{
  "num_attention_heads": 7,
  "vocab_size": 13604,
  "norm": "layernorm",
  "qk_norm": false,
  "init": "normal",
  "optimizer": "adamw",
  "lr_head": 0.00519,
  "batch_tokens": 32768,
  "doc_mask": true
}
MLP neurons of a small language model. Each row is named by its layer, matrix (up: input weights; down: output weights) and neuron, and shows model dimensions 256-383. Each number is 500 + 25 x the weight over its row's rms, rounded and kept within 0 to 999. Numbers have three digits each.
After each neuron's rows, "fires before" lists the tokens most often just after its 100 highest values on Wikipedia text that the model never trained on.

L7.up1081:510537483497527505484509499423485475478500486494457550467519413484482516502482489529521493453484481505496527483508494532535508505472498485494528508535490514482502446517499492506509501502493483516511472472502505484481505480530492509511493507511524529513508512495507474485497502482482513513512461524459484495475460511506499475498468462521551471529507479482461501466498468497484486504497
L7.down1081:515521495511501517538509483499491478470496517515477503443487511485544513453468525517475480490485543472490500569508497516476483498525485481533491537506493537457464504510517521503462467498503484547495532492481449504480531522553498510489520540518522487541479521530521465529472491483526526491543475538508516464534508511507493554487496442516478514515538481491511486514458459540482515483508
fires before: " of", " to", " for", ":", ","

L7.up1779:521471518475457472461505556528467512491496516518499508495524490472512499495481470471492496498464502485527526483534504517533516499483474504534502489465498465498464511480541499485473487530519512451449495500533486467484495454503500501506519522527523557525455503506488541472483545494493496452465465482484460490512507540566499535477497517529505534487438494485495461471526501517519526468437
L7.down1779:514508459503482549511517512456528515483560473492464470528487497490526500484508520501475525503472505492476530516497510492477461503443493534486547490497458468488468509503519470517481492509498498520529493537502503533485486547551481502505485486524494507495545509457538493554491495512502482507470461528528511493555525473498500469489483481487512479503505504479520472526492483447526511496521
fires before: "0", "2"

L7.up1469:523471508473459527465527545525490520494503533464529551495519500463513502511484484494517486431523463548511496492545475489478511509485561483516514466478481479489505517492484480466475497592492495511480505484520469461518484471444509504495495518516499508480497509541489469519498469459484515550489480534525518479518499504527496514471496539505522506468514512509480473519504491488471556475442
L7.down1469:514496518454473471468510513508501526549504517509467543496522507498527516527519476513483528545518527501519499485475439472523507463517474512513449460499463507513437525544513504482524466497509538519452489530508446477545483523476505493466486536512506479482534477504474492514480467514488570524500536487530472541506512519519531500510472471506527454485495530485517476525509512472521458495533
fires before: "0", "9", "6", "1", "4", "7"

L6.up873:510539545474487515470463559466544485543461508501521528506527516493490532504506507530496466508494474483530530506493507483478517483496469467485506522520464466468479511504475438493501546496528517488496462470523503477479500476530479510500507523528482534515494494516451484505485486514465486518527471499475491517517476492497496509472469479508544454523461480483533488461512552501479512474477
L6.down873:503480483487496542529457485509486503499513513498499514516501519475492484520481515530512480520491482490526509820499484509510513478506491495512505491500493486466481501514497472500495495486472515497494455475498487470501503502499501506502472489476481481504503502502493503474521498474518435504511495486514512484521485496483428528509536496468507494539510514479490507465497502531523511493490
fires before: "==", "===", "In", "He", "On"

L6.up990:530516522517509502477515508482520479499509493468518522524547464497470499513508541509502515503476514496471474470510488508496536474525505488473520517542470511500510454534503494508515543523514518509522497482497528473520485484452530496491539480499524514466532505519507509522508529442502523534546560514496493526478483495502449491532465468511538507521481504503485453437526506511461506511476
L6.down990:540477496464503515504522484491501525515522487494481532509506496518450489511511533471489496511532531508510498431490473480533503493482468518520500442470487469478503529545487514512503507502501511548453480505467478500484509515557477523478496504560527509497532492477514490469541511511484481507491505498513501511490486534467522449541510534545497499530523514499508487520496513471504494496511
fires before: "3", ".", "8", "4", "1", "9"

L6.up79:499535510536496478524519494485539530517428547494447536462538474485516474465493508527487504483493432505466481470486485536497458523533528492505504524520492501510490486510532483536510510531533486497524541497504506555526469472516515496540513464510521537529503472482511481489502446511528503474536501503479520520475510534517471515523474499504501492503476526502457463478526494518530498533502
L6.down79:520469476487444491491526509545522502516461450462512500521529451491478496457494493510489501478529509530488522468504514486513488471481501517472501505503538508521492514502526477517549529492474515468477525555491463478527486530531501542457500463487511521500479488493519462448540480510524508508547519509520538532510482497481494503465452453488508530531501494510550510512487523510476495519534
fires before: "0", "3", " of", "4", "1", "5"

L7.up1220:514512496494489552467522527511561526468484465528486527506480496471498558510559460510496489473532460492508518482503489557488548522471465487525494516529514505482478455486481479482513487525519486467510518458500498456494502483520545502479525501467526538508494513486498517491480484453485528496466515473543473449502484495522524478483471508473525506496492493529546492487532518509480508457452
L7.down1220:488466455543520484499538507521452490481509530492486475515505505516494514488475508477516481475495480468488472539527507495504527489496512510503498500499517498495480527532506487522491541506511515496497473492439530506539517478493505516507568498520450494508524500481545505473465507486489505461463529525570440538557531522527481522498506465500530505510516516529535561506528489509494504487500
fires before: " |", "1"

L6.up1455:501477485460524545505503509496502506486499528459502529512534481484497489554509484530540472479520520501500500477524482516499463494479509464492539505521507460512505518544470504489541523519511483473542524473510510512476502484470503499463528427521493496509488546536493483484556500462443508533446496518492498492510482484507479493491477528490516461503522495489493484493517509526465500483484
L6.down1455:467473525501466532491494517445482549508526474508491519471489490491532477468472474476525499498507490493492466513470484482512515497486478482488483524503537476523440536498461477517510548559459478539516533486513514485541481558486509499518539533533496521527494482484512533495522461516443544503510509484550478515495502492492528537527475464503502497523494526494478473491497479488506482459505
fires before: "==\n", " |", "==\n\n", " ==\n", " career"

L6.up617:518551484470473538483546499495503543460533494507498505494508455477513526516526465475468513463512515465502476476521475500523512532551541513550541523560488487498506457527471512462519514503546495486502461441518462497532492466469535493523537510473523495506548514509521532524442484489489524533453487500513524492499512501533512490505429454444519485450522447492520485474529536498476500485455
L6.down617:485477497522471469511510477521491497469507496451554519526498503512521474512503557525500520463518455406453502453464495470495504495493468483541499524486473504499500515506528501511516459507520498484522505505515480522526522524507500474505496499492505477499502526501498522537495483497462504546458490499496515546543501546507491490501495489506531523433509527518523513518517518475479561496485
fires before: " ", "2", " first", " second", " third"

L6.up1582:535484477470472534448496502488481504506532444497512490511541499454511499505479477490485500469533507531472511486524516512528491489471513502530531458481520476501532517541478450487475504523500487475454474472490446496530491479477501506506524509518493500523498462504515501533502512482476524472512453511480461525519519510503504483486506515523559450493467526528498467457485464472493538513465
L6.down1582:501523502508468480520532541517507513453534488560492517493475516494490515462495508520474500526469493481524529544485503469451446469489497495497525470472535518510480487492482549525502495511529455514534514547464501502511490567520510489476496458514493515553521438497487497531526496503494492505539446503501505494496533519513498496480534511488482508523446545506471439524482490497477481460504
fires before: "0", " ", ","

L6.up1047:454483502500449551488494497478550522428518498500508496527494513455529491516508495491526501463532517496528480479503485509548544529507502492509495492473486462478533508493471480505493495510526486485520504504461494440497510512511525499486533520508531486461451515490456511442481503496515509464498489474533434442485479518470501526509477524515544473519504515505469528477465477540486490499485
L6.down1047:519479448486527446487504485475490500540477539477501509495484481535454488447478517464492560564514491548508514475495558471489455448500494527496492488478496527476495482527507556501505533540487513550531489525479487516510523542528493500499486498521484487495523499504483540517479559510525503470536504490492527539509529460483520491483504481526518487524486526500584485534502457501508514515508
fires before: " |", " |\n", " Notes"

L6.up902:553515583519528520477470503442508509475502479439539529476509447495493491499456478515493486477523506511490500477490474484500458531522529505512522493522498494519500473502473455506490510517493490462480467511461536450509510487487516499505500508505508510497521482466487482493506510511517524490489499504497501514472513448492511523538474523483534459507500497475476504539487479509500511505527
L6.down902:537516497468506502514475505487481504460502514479519505564504448560511527498533469515518573534475458515476511476443503469461480494496495470503487503470445468494520515520500502477513478499506463481522506495498553507501529478491465485500468477489453476476507533485517477505501461483487519524486503490521531518497509504488506515559513505501489500476505483508475473505530533502496505506517
fires before: " ", "1", "9", "0", "2"

L4.up479:483461494522497490463509536492500534440535502476509489535534484486529501504486481515493477495530508528519497494518490511517520523484484464486498462473481480465521493479518468478489475529530463481489510514544505440481518467498488499516513485491518499471465527495462502505510464501463519511512465498505478473479497495530484504478482506499498448470523524536496523530453482526497469441496
L4.down479:489561521468493489537470481489491516515508542521502503504496509488507453486505508523508502511485530482534458497473479486512528460464448548496569533471491490499497501514550479467502498507469496530529446516538564486494504503465481503472491495497517445520534477451476508478467526513484507443502515510481522499464492496523507538524518509544488537484500525507487518539543518490516464477498
fires before: "|", " ", "|---|---|---|---|\n", " Gold"

L7.up132:482552511514474504471491464491488520460529505409506469537517499484500482517480559498556530498490477509518552483488521489524505480485511509543491479465494524500532494493501433522477514512492483487466471521498472468542524481522481533564503476475532515473486479445498494493429508517486519540472513502478457521490499500509491477488445461473500494472517513519490501525520482532511497516449
L7.down132:479481484522520483542462518482455474512454425435536519537506523478497481532485484503452483508506506508487507490493481477521539501510516516537514516490477488410518511532505474502512501470529528457465504525483510498485530483546510508486476459490490495487476505491537491515488521517520549529475504473510474540534508508509476516507497514479499509502461484460467513504470457455491477507507
fires before: " ", " in"

L6.up1547:465492521474465537473470524530550511508507494532508531536524517484492523513519476524489466502504474498525522504492499528494527489513506468485515542525476474472477504509440464480536550498521521480539464485516490476480489488537466527520495493485491545539483484493458487495507488503471500513517481493476476467478480459516480488480481441473538458521445451464525493485453543496510520471485
L6.down1547:507490502488490523524457498516481493487501507494493514511516526496490497500495515496524479524502503486511496823490499514507519491487492481505491493528481490489470515515485462490510493503484495492492458484512514496489503485501489486514476502500502485512499497517483507506477514484508466502487495502498508499509488501507393494485500500469501502524496506502493531492515521528486494478501
fires before: "==", "In", "===", "The"

L6.up1351:479484525433479493501513488499502457483468500485491495509500511485497522521490459487484516508544485514549518499568518500521520449471497520465520443481482449505542533498518448497522505519501485462486502466499466484485476472450524506516510526514497512489482559464445495497502479519455523477478515529508493514541516535531515495438511507527493478515486518515498510469506494499532536543484
L6.down1351:518532502492541475503477502497474477517512509515496507460503490501490522501563494515497496512497526490521483552499473462483470537526464549511513485501533500523522487489494540490495501497504484561468524511462508524479507505529484482505507491483482538521489505517543544538491492464459545534493487510466483482433482495514509518519488509487533475494483472498500431543511501462490533495500
fires before: "0", "9", "8", " Church"

L6.up887:494510529466489483508524468490516538501509450490526502487485497482510477495538471491470499508504465485506475500486485504501470486509494501529484495510506471500502515514508476494537490523497509480478436443484488486529488493538507494472516522520519512522500522507528460540514501511501516509538485510485494491531535495559493492502531525509504485521493488538499423458516505536507535464493
L6.down887:499492538486500528500470514527499452522495517505491465482487455461479462462505478502495536535490558472491514545532515481461491519446476452495548485493472506495477502493488488517499476491533503481510482480504510493516503521502462487527536574503511496501503501459487504537435472463512479463514526485511442519529530558478495576513507496454521525505527486456504483520453481480480481505529
fires before: "2", "1", " "

L4.up1004:506507496467550463490503525517497488489508503484476555474541484511464456512507465488491494499519496469498454490491502535546537527512472475480498493503485527504543493475528484488476498479510494524518471455497504492492483471499479508518474528478503523480517506485524473503479468508453512519473508481513489538481531539492507530491474457533485489516553484477480469497504510474443505494522
L4.down1004:499451535479486495475512492475502477502507519526506500496477449481489523520443495537504487527507486534512496492482490541506500482544503479520468507462507541516495535512525523515495515543496475492516528508522497499488472477503477477506483526460508546492471546514500489480508473543487470530524532476509506463493530494487503503529501481480516507503485496490500483484487512459505475524510
fires before: ":"

L6.up1727:544541471518537511473523518464525472466457500488465503448545441465458509486501509558484509470485442515432518504484472522523478520530492515531511532486496482506465458503464503483528497518478516549513494481522473519510490508512499486506525507472492473544530502495501504569496475482501504505501452484473514555542520506469498512483509446471490498520488522511506421492494519472492495461475
L6.down1727:457471522464495503529529498489516477486476495545525497489479521509510504509508567454529496581515509493573489526457493531484499483511523476535473510469472478474500484492499516448513488477504516506502473523525503499500507518461474488532512499487523497506436503485496491476498515517533489498482509491506492504511468493522501508493468497501495469554469482501450500503549483483521498471464
fires before: "1", "2", " ", "4", "8", " was"

L7.up746:531449501483462495482515512507504512473527538477468537510561469490522518547452463508481499496498479524534490477512548532547484491484532475523532470485490522464513523483494487521482533502495482509536476499499447497494482468466465508498568538511514483501523510506480459456507440513481494542455486510502509490522528510471489514452453499502520480515513490529439524484497467477517490525448
L7.down746:482537458465492500479503543495492496498489516521468497522473488469521498498501448504488510523470500482487529530486464482505478470519480475510506541532460553524479477510494506480505517467483518535485519537485493503466475490525466471459427553475484517483511517581491498514531478477484497482532513498502477542518515471467496481509481494501502498537488489505470486492469496486481504490487
fires before: "0"

L6.up1141:461460555504466537485510503482551508475508496498509491524573494514497511488471521525538468490493522468501526484490502502508479483493479481474455527504532505513523460491504501462507506509481485517519510481536514486509500502515427517499449531545469504518560466519484519501498488471512515519513503521508460494487509526499511498511490521482511468474482502505494497497505532492508502485441
L6.down1141:487495514474494468491505501517505464470476458485510517524501521492486510491465494558513499487504501509496520507496514465482524471524467527524503507512521490466509525502519501469518497443453538489498481483525486489528512452483517492482496489474471463535504484524517479442487503516475570502496532499528453503486480485515496505558493493519487495523449506495507536483505520504519480464498
fires before: "|", " |\n", "."

L7.up734:493489588481467548499494495459514507470537459496521495530497507513568508502432495522466480445526513469520520470478465492548516455529531448504527465494500488501485503471515509456498481521486516508487504447540515469486551487515457464522425502514518488514522508488478502473465482526516491490496477509491471440499521510482474531565486499515460458495467514492505512505524542503510470509486
L7.down734:523501519504470478503499461502525502498486491519495502494506497542479540515525479519511501466486502479489530513489461505470503519465505534527465491491505518488516544481523491463517518475508526522489497507511491499507507475496493516505474565500512497516486473506505451451483511482475548512502503533512453507504504452490471491518503507554512479473478521501486479469530502483479511503540
fires before: "|", " |\n", "0"

L6.up614:503486528472517499522520518484514500516499491506510535526522481443509538473490525522510511524515481516520479488500511482558494527509496502467536502490466459510465479516514510504500514485543493489491502516500491475462455481516482518499489513464499477552485497467468476489491464495483529479475521513471525470489520526534538449506470490500448499530501455508483459545468491467473523484485
L6.down614:484513467515548492498527487484483497487507488491529493479498534463513547493521490502530469493537534516530515481481465498527469476494463479466478527516508501518514511493509539529508481438485501479512511494520494489488484500488511515537487422477479472506495525527447544527500494490444489486493539464537531520482507485525509471521533499462487497517481506537447502435450547501486508516509
fires before: "0", "9", "-", "8", "7", "5"

L4.up16:518521502469529510536499517466499471485505511493452471495563483492548528550500436525531492475481494481507488480511508521516456572487467483523521505477474518500500463483513501497454454491519471481509476490557509505448496439504472510503534511491526490474510492537475490486448515500502512517461522496465529504530466530497489469531458467493487462498452473497484462509500497517490494476543
L4.down16:510456520481457512506448513551496483500506560562512509516478496467522480488473490529540461486497451457489506481511522513500541537535524526533487518495509504537519519533505475489497478485514481465505566538496471539491475468517492517545480538515507425503498510493491549474526477526491513500483480492509521525510508528498488518509541527488472528507465495486460537480493490478520497468515
fires before: " |", ":", " of", "\n", " -"

L7.up1612:483517500462488490433501517519481519507502479502510510470515477511526489510526520467481502507483522532563499489533460490503517492537549511512498503508505505458493519441502492523489491520554483495518476446520495477533512470535525484487503500473522524498475476512474469497501524441488503501484460519472502486539525516510511478487493453523501523500469515522487478445502514511525518441487
L7.down1612:526498493532461539531503507515497535521474507500493517506505528466506514475524471503512521514504533498478463472481497453479537506492488471529524463509517487504484447536529466513491504478474496463478501514488505494457492492497507564484513495478520482469534474466531500470515480511498505541479538514493507538510533477444498533526535515495544511472517494487515508512526483456506554541527
fires before: "2", "1", " of", "8", "7"

L7.up63:490508513441444514491494518505469487472529515496537513515537500458508494568470469531501500475477498519521533479461522518523483486468513482516460493513522502489473505496510479484475519529488504482452465407525499464515491493492459512489514503526501480514461481471484455491497491518478497470509454481468497449513519535517495524491497545517510512519515513499528510476481483504533521487482
L7.down63:457526462532457494513544557495514476492500493483449504471490511461517494474476472523522493486513524461439544518458505477478498486523440475505456455494514544516521468504552492519475499514515529520532519527489479529500511498560499531504517504492439533526498445483521546495534559531462485506470498509518460479465495487495508474526499498507508492519487512494469489470532514483484502466514
fires before: "0"

L4.up1338:479492469500516490500447451486507489494500537468493520461519479473492488490503535528501479492500463511492538489479512521460472519499530465514480487494487501489461531507471499484528452538500497514503522509528507504476495491514465505486467505508494519523507453477525537567496467504515503504454481476482478521539474517493528516511488537501483470440511495471500462507526515498532507476470
L4.down1338:509524517487490536467529478507507524461500517528486486486455504510467484520477510525527528515524508508482478511490466523483496513491473486556510457484507504513496518471520569481496516465518505454505495519474551502497495502512524476516495491562501548468510496496458549500508551534509482494465496515502509473543510496521491554491486522504496481527487546480520428524495514505501457515470
fires before: " ", " every", " the", " a"

L6.up1107:485482484499498516495475533507507471535489501505480506498460505483524507488545539491501470513552511472529496478471466497502466515506542493517510503472489454491502492493466501507494480501540459512510506506517448479450506490553453524490512566516515542530471458523490496487530481536525508469428512558494538485473492483483524473524547520472489505501467470460526498499456535493502484453452
L6.down1107:472522549505493503541481478494510486495521509500475500513484510496482539453505502526520489497534524468513476572506497488518513498508501475459523497533489489505449559477496514514534509525475460510485481464468482450425520523494482532486476496506470497543488490521512486450482509475499505465509536498522540502523534498494485496490501458459462528533488503504525510492521541521492525502476
fires before: "==", "===", "In", "The", " been"

L6.up1367:464541532505468494486515484503531519518514508515538509484515507472469520531488529470482522489554512543501531495496451526522502506492498513474447520515484483539528497535544499465543487490486515493472482523484499529453463473467525506507513517480521494513525522500503461469498519459512528483539492545511545490519496455557487512477477445513550459503477508496494489486510477488490481510493
L6.down1367:499511517506529513493506503470498499522515548457497539491496481496493471458514523495467496491478502519492481498471484477507484511497514536500475462572479465481518510482465504485520518501510520490495472534452519488510480509518477468495471494523444490468477506508483498516479464520509497505491492503508520457489492473515496501495496498496495521494497479482473483500434484469499516536471
fires before: "1", "2", "0"

L7.up803:529509480452525485523470488475525495452472506487507511500516506471503524503502484474470500494506507478502502477485488484541500542498508510509535513529491483474486520504512504475482490492506499531529501487573505492505528470511494509502492535510536508570456534507528514501458462465505505484478518485509465521483522478520541467531501466472504492487511545489534532506543527478497502474480
L7.down803:546467473461486494507500508493528522487567485460495514512487526559458535482504464505531565488511516484471466461518486503514492489504473503465496450490498536503486535468508526467522515511494462539532494512505492458565527516505479490470523541520446501517507503463492489454465458502463474467519476478487508473492511511516479524508535472494519530499496475492475519541482494549544516508500
fires before: "2", "1", "3", " |", "4", "0"

L7.up1455:472487553505473558503499490462526534469558498502495484549530507471537552547476494521550490450480507480492499479505489524531518537502510487529532484501508493504484493472481466467486484548549493527505513488510535456482514507503490485512471475496489499502499501522471512493467507521524496496491489496484469463514494489514499479506523549488493467480527476539509482512475492490490497489471
L7.down1455:506480478481501490518581514506513531487424476487511528524534467493460509510496489497545525508503484509528491541480503522445491497483492518496499503511452548508487514519485509447487509503494497550514503492477505485484553452515497519473547521525485470487523506529506496467501506506482518503524510476520484492482482487547539544514514537575466503471502525509527532540525484499449516501468
fires before: " |", " |\n", "2", " GD", "|"

L4.up404:515535523499522535509516478473484479499486519469498488518502500471533493524464453491524495507491486515494484489489544484478513490468521517507479519527498419492506465524518483511492468558459488526503500523502452445496493486504508532511459503474496480492467513489496461514513480516502529513479475532452488511456511486482498453482473482520463510508514474489469481521528512537504532518490
L4.down404:486466489494517482550514518466430499493495512494494468476504504486493480449463487482493499515537512490527510486490498495496516520476507523532508549500491511443442450543496507528509451523495509506467447487500483500530524524522541464569479499461517502469508510498493495545493497467538508486493498458510467510478488465474500497484519504527511492476453478432501486497522481468510512509483
fires before: " "

L7.up1168:514473541526503467501509483499471540463490500484569528496511506445479483491507468484498489502508507536531546478495493518513505515483497530521567490487499507506450517521516452481486506517495507505484494563506494496531456476484510492526507464463490505504436481501507493468482480499468511480496496498523538516502511529540504473509475497483500509472496534502519507489504499499508484470492
L7.down1168:537496447518504533519475495486489509496507501486506478522536485486482495503495503495496505482510488545496507436509501462484484523500452502468510517498483483499528501459459505488467504494501517450490485490528490496491516496491518499487499527538520447473455504497525500558488513509528554495526478544517469470510507486496510476481491512511497515493506537494511507530505498465509501489543
fires before: " ", "0"

L7.up179:495487497502474517461501504546510515473483503504504516480522505493513506521468467509466504469502506569521539485534533538540514493478528508484505467532488525512491551481507497512495521542491458461472498460531429470508484497473525532499506512531533498534446510508496496476536517516452520482454470521480496464520532489545522497477493517491523533486517537519521464496501493512486478505490
L7.down179:482536437491484492479561558516499475461481538510471468465442494499512518485516503510503513514487484456509515518483504471478476486519433495511481518525492498487497488509489486499482472504522487521508512529485465497469488549542502506469502498482452479524507467514523502537528492467464524502520460563513473485482519487506488499492488531473496489539499526493492486499510516523496538477483
fires before: "0"

L6.up670:525524505491504491488465535474510493443521488481473506511500480497536486496495485550470525469552528535459480486472517488546528517488509417478476490499491495535578504533533526492478501540485471512514516525512521507458491527449484531543515519468456502456491497494485511500508534486507499523488496503514443530500493507467500497493481483477507503501490517499477524476498453551475447545512
L6.down670:553510504506457504506466492460476506519494462501515518535468536449507510506533485508503504507492506495506519434495487501483470522444512489506512508496502497516456503507506465530475481506520497492481463519520486521510563516537507520577486511504505488450533502463503517517508486509520513498476526464526520485530545539446488521473502551524493486485475474499521542510515507472526466533485
fires before: "|", "|---|---|\n", "|---|---|---|---|---|---|\n", ".", "|---|---|---|---|\n", "1"

L4.up1268:505540489522515503530493519508487498450486450511479495510523477507521477536518520514469465496505524503517514483533509543489476489542504475529516516545482540518480541475563480471488511487486507470500461520533517468488518498481465504507539475486534482496521529514529515498534502516468497501517496510473505514473489494512519449464484488476520496496509473509487453464460479520489474527484
L4.down1268:495502516471473520518466526498502547472476478473511476525498527518481491500459459478490475472527511513521499473542544541498516509490526450496524504516484530506516480467572498491500498404470501515523497524472473511512570487536497449548474476451518491454529507500467493473524477508504513526462517494532429526452518514468487451498512461503497508523559536507480500476518521495527530519496
fires before: " place", " Gold", " Bronze", " Silver"

L7.up171:517531521458454476465490526491467493486486514513526494497542481463498490539458499519516498485516486519532517490529521490510488517469487473471480451506496493495498531517525476509514509519457515462459472442530519511496488501490464562456518507512507490492459455529471487499562503521458508467501485527497490499489514505497525496535486501508478510495502528509460459519476494516511512515453
L7.down171:498506468477481499507571563484487490462463490499443469477489506489536502475492539480532522504495491492516536488495475480485465547468457475503499467481453540499474495487529499509497494538491500511481492510485467547536550494514490508484512514533443515517551458481473521484508528514441515506540525474540487482498524487467491471537514497498468476554517508485507522495514488491497522486496
fires before: "0"

L7.up1197:521463495531495510472483524506532527543503544487513500486511494507509506511505517481495490512554472466489466471493483494485469543510484493467554516508522511520458516492542494488476463494533495519538543487507468469480509495492522517514467489440513542518444472504467516508496476467558508502535519534532473481486512453526524502491543525493523489491552489458506459472485471520463489458498
L7.down1197:517472465456459494487518475523524495454512555515473508469517487527477524508498490455549504484462480473533511511538527473524499476445483517527490470507513536473496481458453509523465524519519472489479523499509461516492492509509486507504483530513493502520521483475491473524511499500482490493501525504508468459484465530523490543514482472520467495504540542534539480482519495490479527488549
fires before: "0", " of", "1", "2", ")", "s"

L7.up731:493520494469509485548464492502510484458507546472498480488501514483496458496534533564521468461486483456510495485505466485468495514501483465487568497493474506475496480483454510501472475502521510522513460468548513461464497468461505519492538498471480541498503511493483509490553490488495496510451524517472508488485477509470488473530474526455542460468513507486522474494539492544517474516512
L7.down731:465506504532510481520510513499503481500476494426497473522503503488520498512472504523504469502505516501533498512486448474487477480521468498486469473487483471478463552494485507470475478500487513525546492460491509519427538498495507444482527519506536485518488489504488489437527516499485528515504470531510424530527467489478530493549489507505531475537499517525504467491513458539529445489472
fires before: "==\n", "\n", "==\n\n", " ==\n"

L7.up934:512482529447485491451504501492484501479530500487493498504512509484496516483549480484502478481526471504500530474440492551477492505499579495501517465470517514495517493502477478499508504515502508464511426453524524514509526506536524485491546503428487501529521454533493477477528528448499500531522510520516528510508486511518493465485465498495519496484482534485483472470458478506520479479515
L7.down934:511513513510528432543511538510505471495478484458508507517517468497473483503470536506490533457561522511508446486450502470450481505530484450517491505463461476476516485482504565490514504478518494527501544512514521518472530510555507490468548511495530464511492469518529526512528503505466553482523497536547473499509474507532516482554465512527497425492501525508522474542514495528484506508512
fires before: "\n", " career", "==\n\n", "==\n", " and"

L6.up1014:500527490532474495476478513497525517492512484485492533451520475457490473539482490535497499489506502534460530484521507491524478550487506478520485507522515488517505513484464480532495512528526512459468491488513545512514503466545505506480487513502537517529469492517520513497506497503485520517528482492485509489493515500477500455482460512472549470488481502497515455482531477506494492482467
L6.down1014:485517500492479535487503478519546539549541500496466496494522495440494500480455473481502500504541525505518493485514519495492493522430493477526504493510517518513513477460496534486518561515501547486447499486496493475484498441501498526485566500506544493532500485488520513486484452458479504457456475493495502526521512535529513483480501480539469508484509485492499468509533515497495489543512
fires before: "9", "0", "2", "1"

L7.up351:475515506528502511530472457487535461454533511472507488491509531475512471538509510510517498507520427495486488484488496523506491484494487494534499489520514500497482533513483508517456456478535512438543486497523505495506455512510510494534510527521533465495475429483505477472482538501499504567511504466544501473464535496496494552502495536481521480504516481423475521487465537500510461490467
L7.down351:533464481521501500494548517471482540522498471538479486504514514480495483515479513549535494502477539494536480518489455486484463557513572484559512502509481510497461497436510503521495495537460502522492439487481540541518506513487501534464541508518491532498516480499457503455524518501496542471470502492479508504531471528516484494531481536505472476502479501487461501496550474463528505479518
fires before: " ", " April"

L6.up343:548495507522501479507488503463523503483465505491485520493490468491493526496502478486469496493538469472506447483551486490504463484516479508463503551488512472504471519504526474507476509476542509489528522459468532494496483521485505514505487483526487539477516524488462482554494466516530511469555489492550460547537509513513508485482514484459528509534476515506477469499464514528511480496517
L6.down343:494489519504460505459519559516519478507508519516542461479515440528489476444548514490505526485507502521487514473469594543500553498533476508517502446526505501522506466483495497447504550524520470522514501518514511494549480517495462527506516513498532449501492518530469488505442472490494533489525511536486472502490500506494536496474479492515498479491499490465519534510473508492470506497488
fires before: "1", "0", "4", "2", " m", "9"

L7.up16:451494547518506493496480478488529487516492512481511514488490551500553510485452502545551517494484511508538511474510485469549501485504516460449503518466492504513483551475504488479509545528519485517529515493511499526443543476534510510550465501481503511506509500495448511504475518500457496507490452487543425518541470492469505465506493479502491478460477534441516500487509517537532465484495
L7.down16:510483504496486428483493468509473493529515519498487482482460512494519553494526510518486508502495489497497487503497491454517469539494498516523464531476507501550496496472518473569512469548491503487469537521469534525511488505517506503505480513480498574501470431463488492465519536520490569508465470497493482543480509515537475497484442492540479506479477507493470470492516465494479519468547
fires before: " (", "|", ".", " |\n", "9"

L6.up1760:521489465504463477529486506495493478499475501485538542454483425492479503535501544540528499479474470488474527474454473531492499507541526488502520512537515445497525495507519421526471502502493523465508509431495502542491508508544489505487517485509510561510531541467523526487517474481495525508498455508522486499506504478511464498554500488473526491513480455493512495525502542495514503510509
L6.down1760:526440494465521481492509503485478495526488479468516511491472494489479500526515523455494473526517446509494497532472544501500526461516539482489506496508471480497515515536528478534488522476482506478511525527495516529480520538546455528507476522507526506525497542481505527500495519511517495505494519494524514530513514491488522538503509472530493476532503474522449494516497511458516489521489
fires before: " ", ".", "0", "4"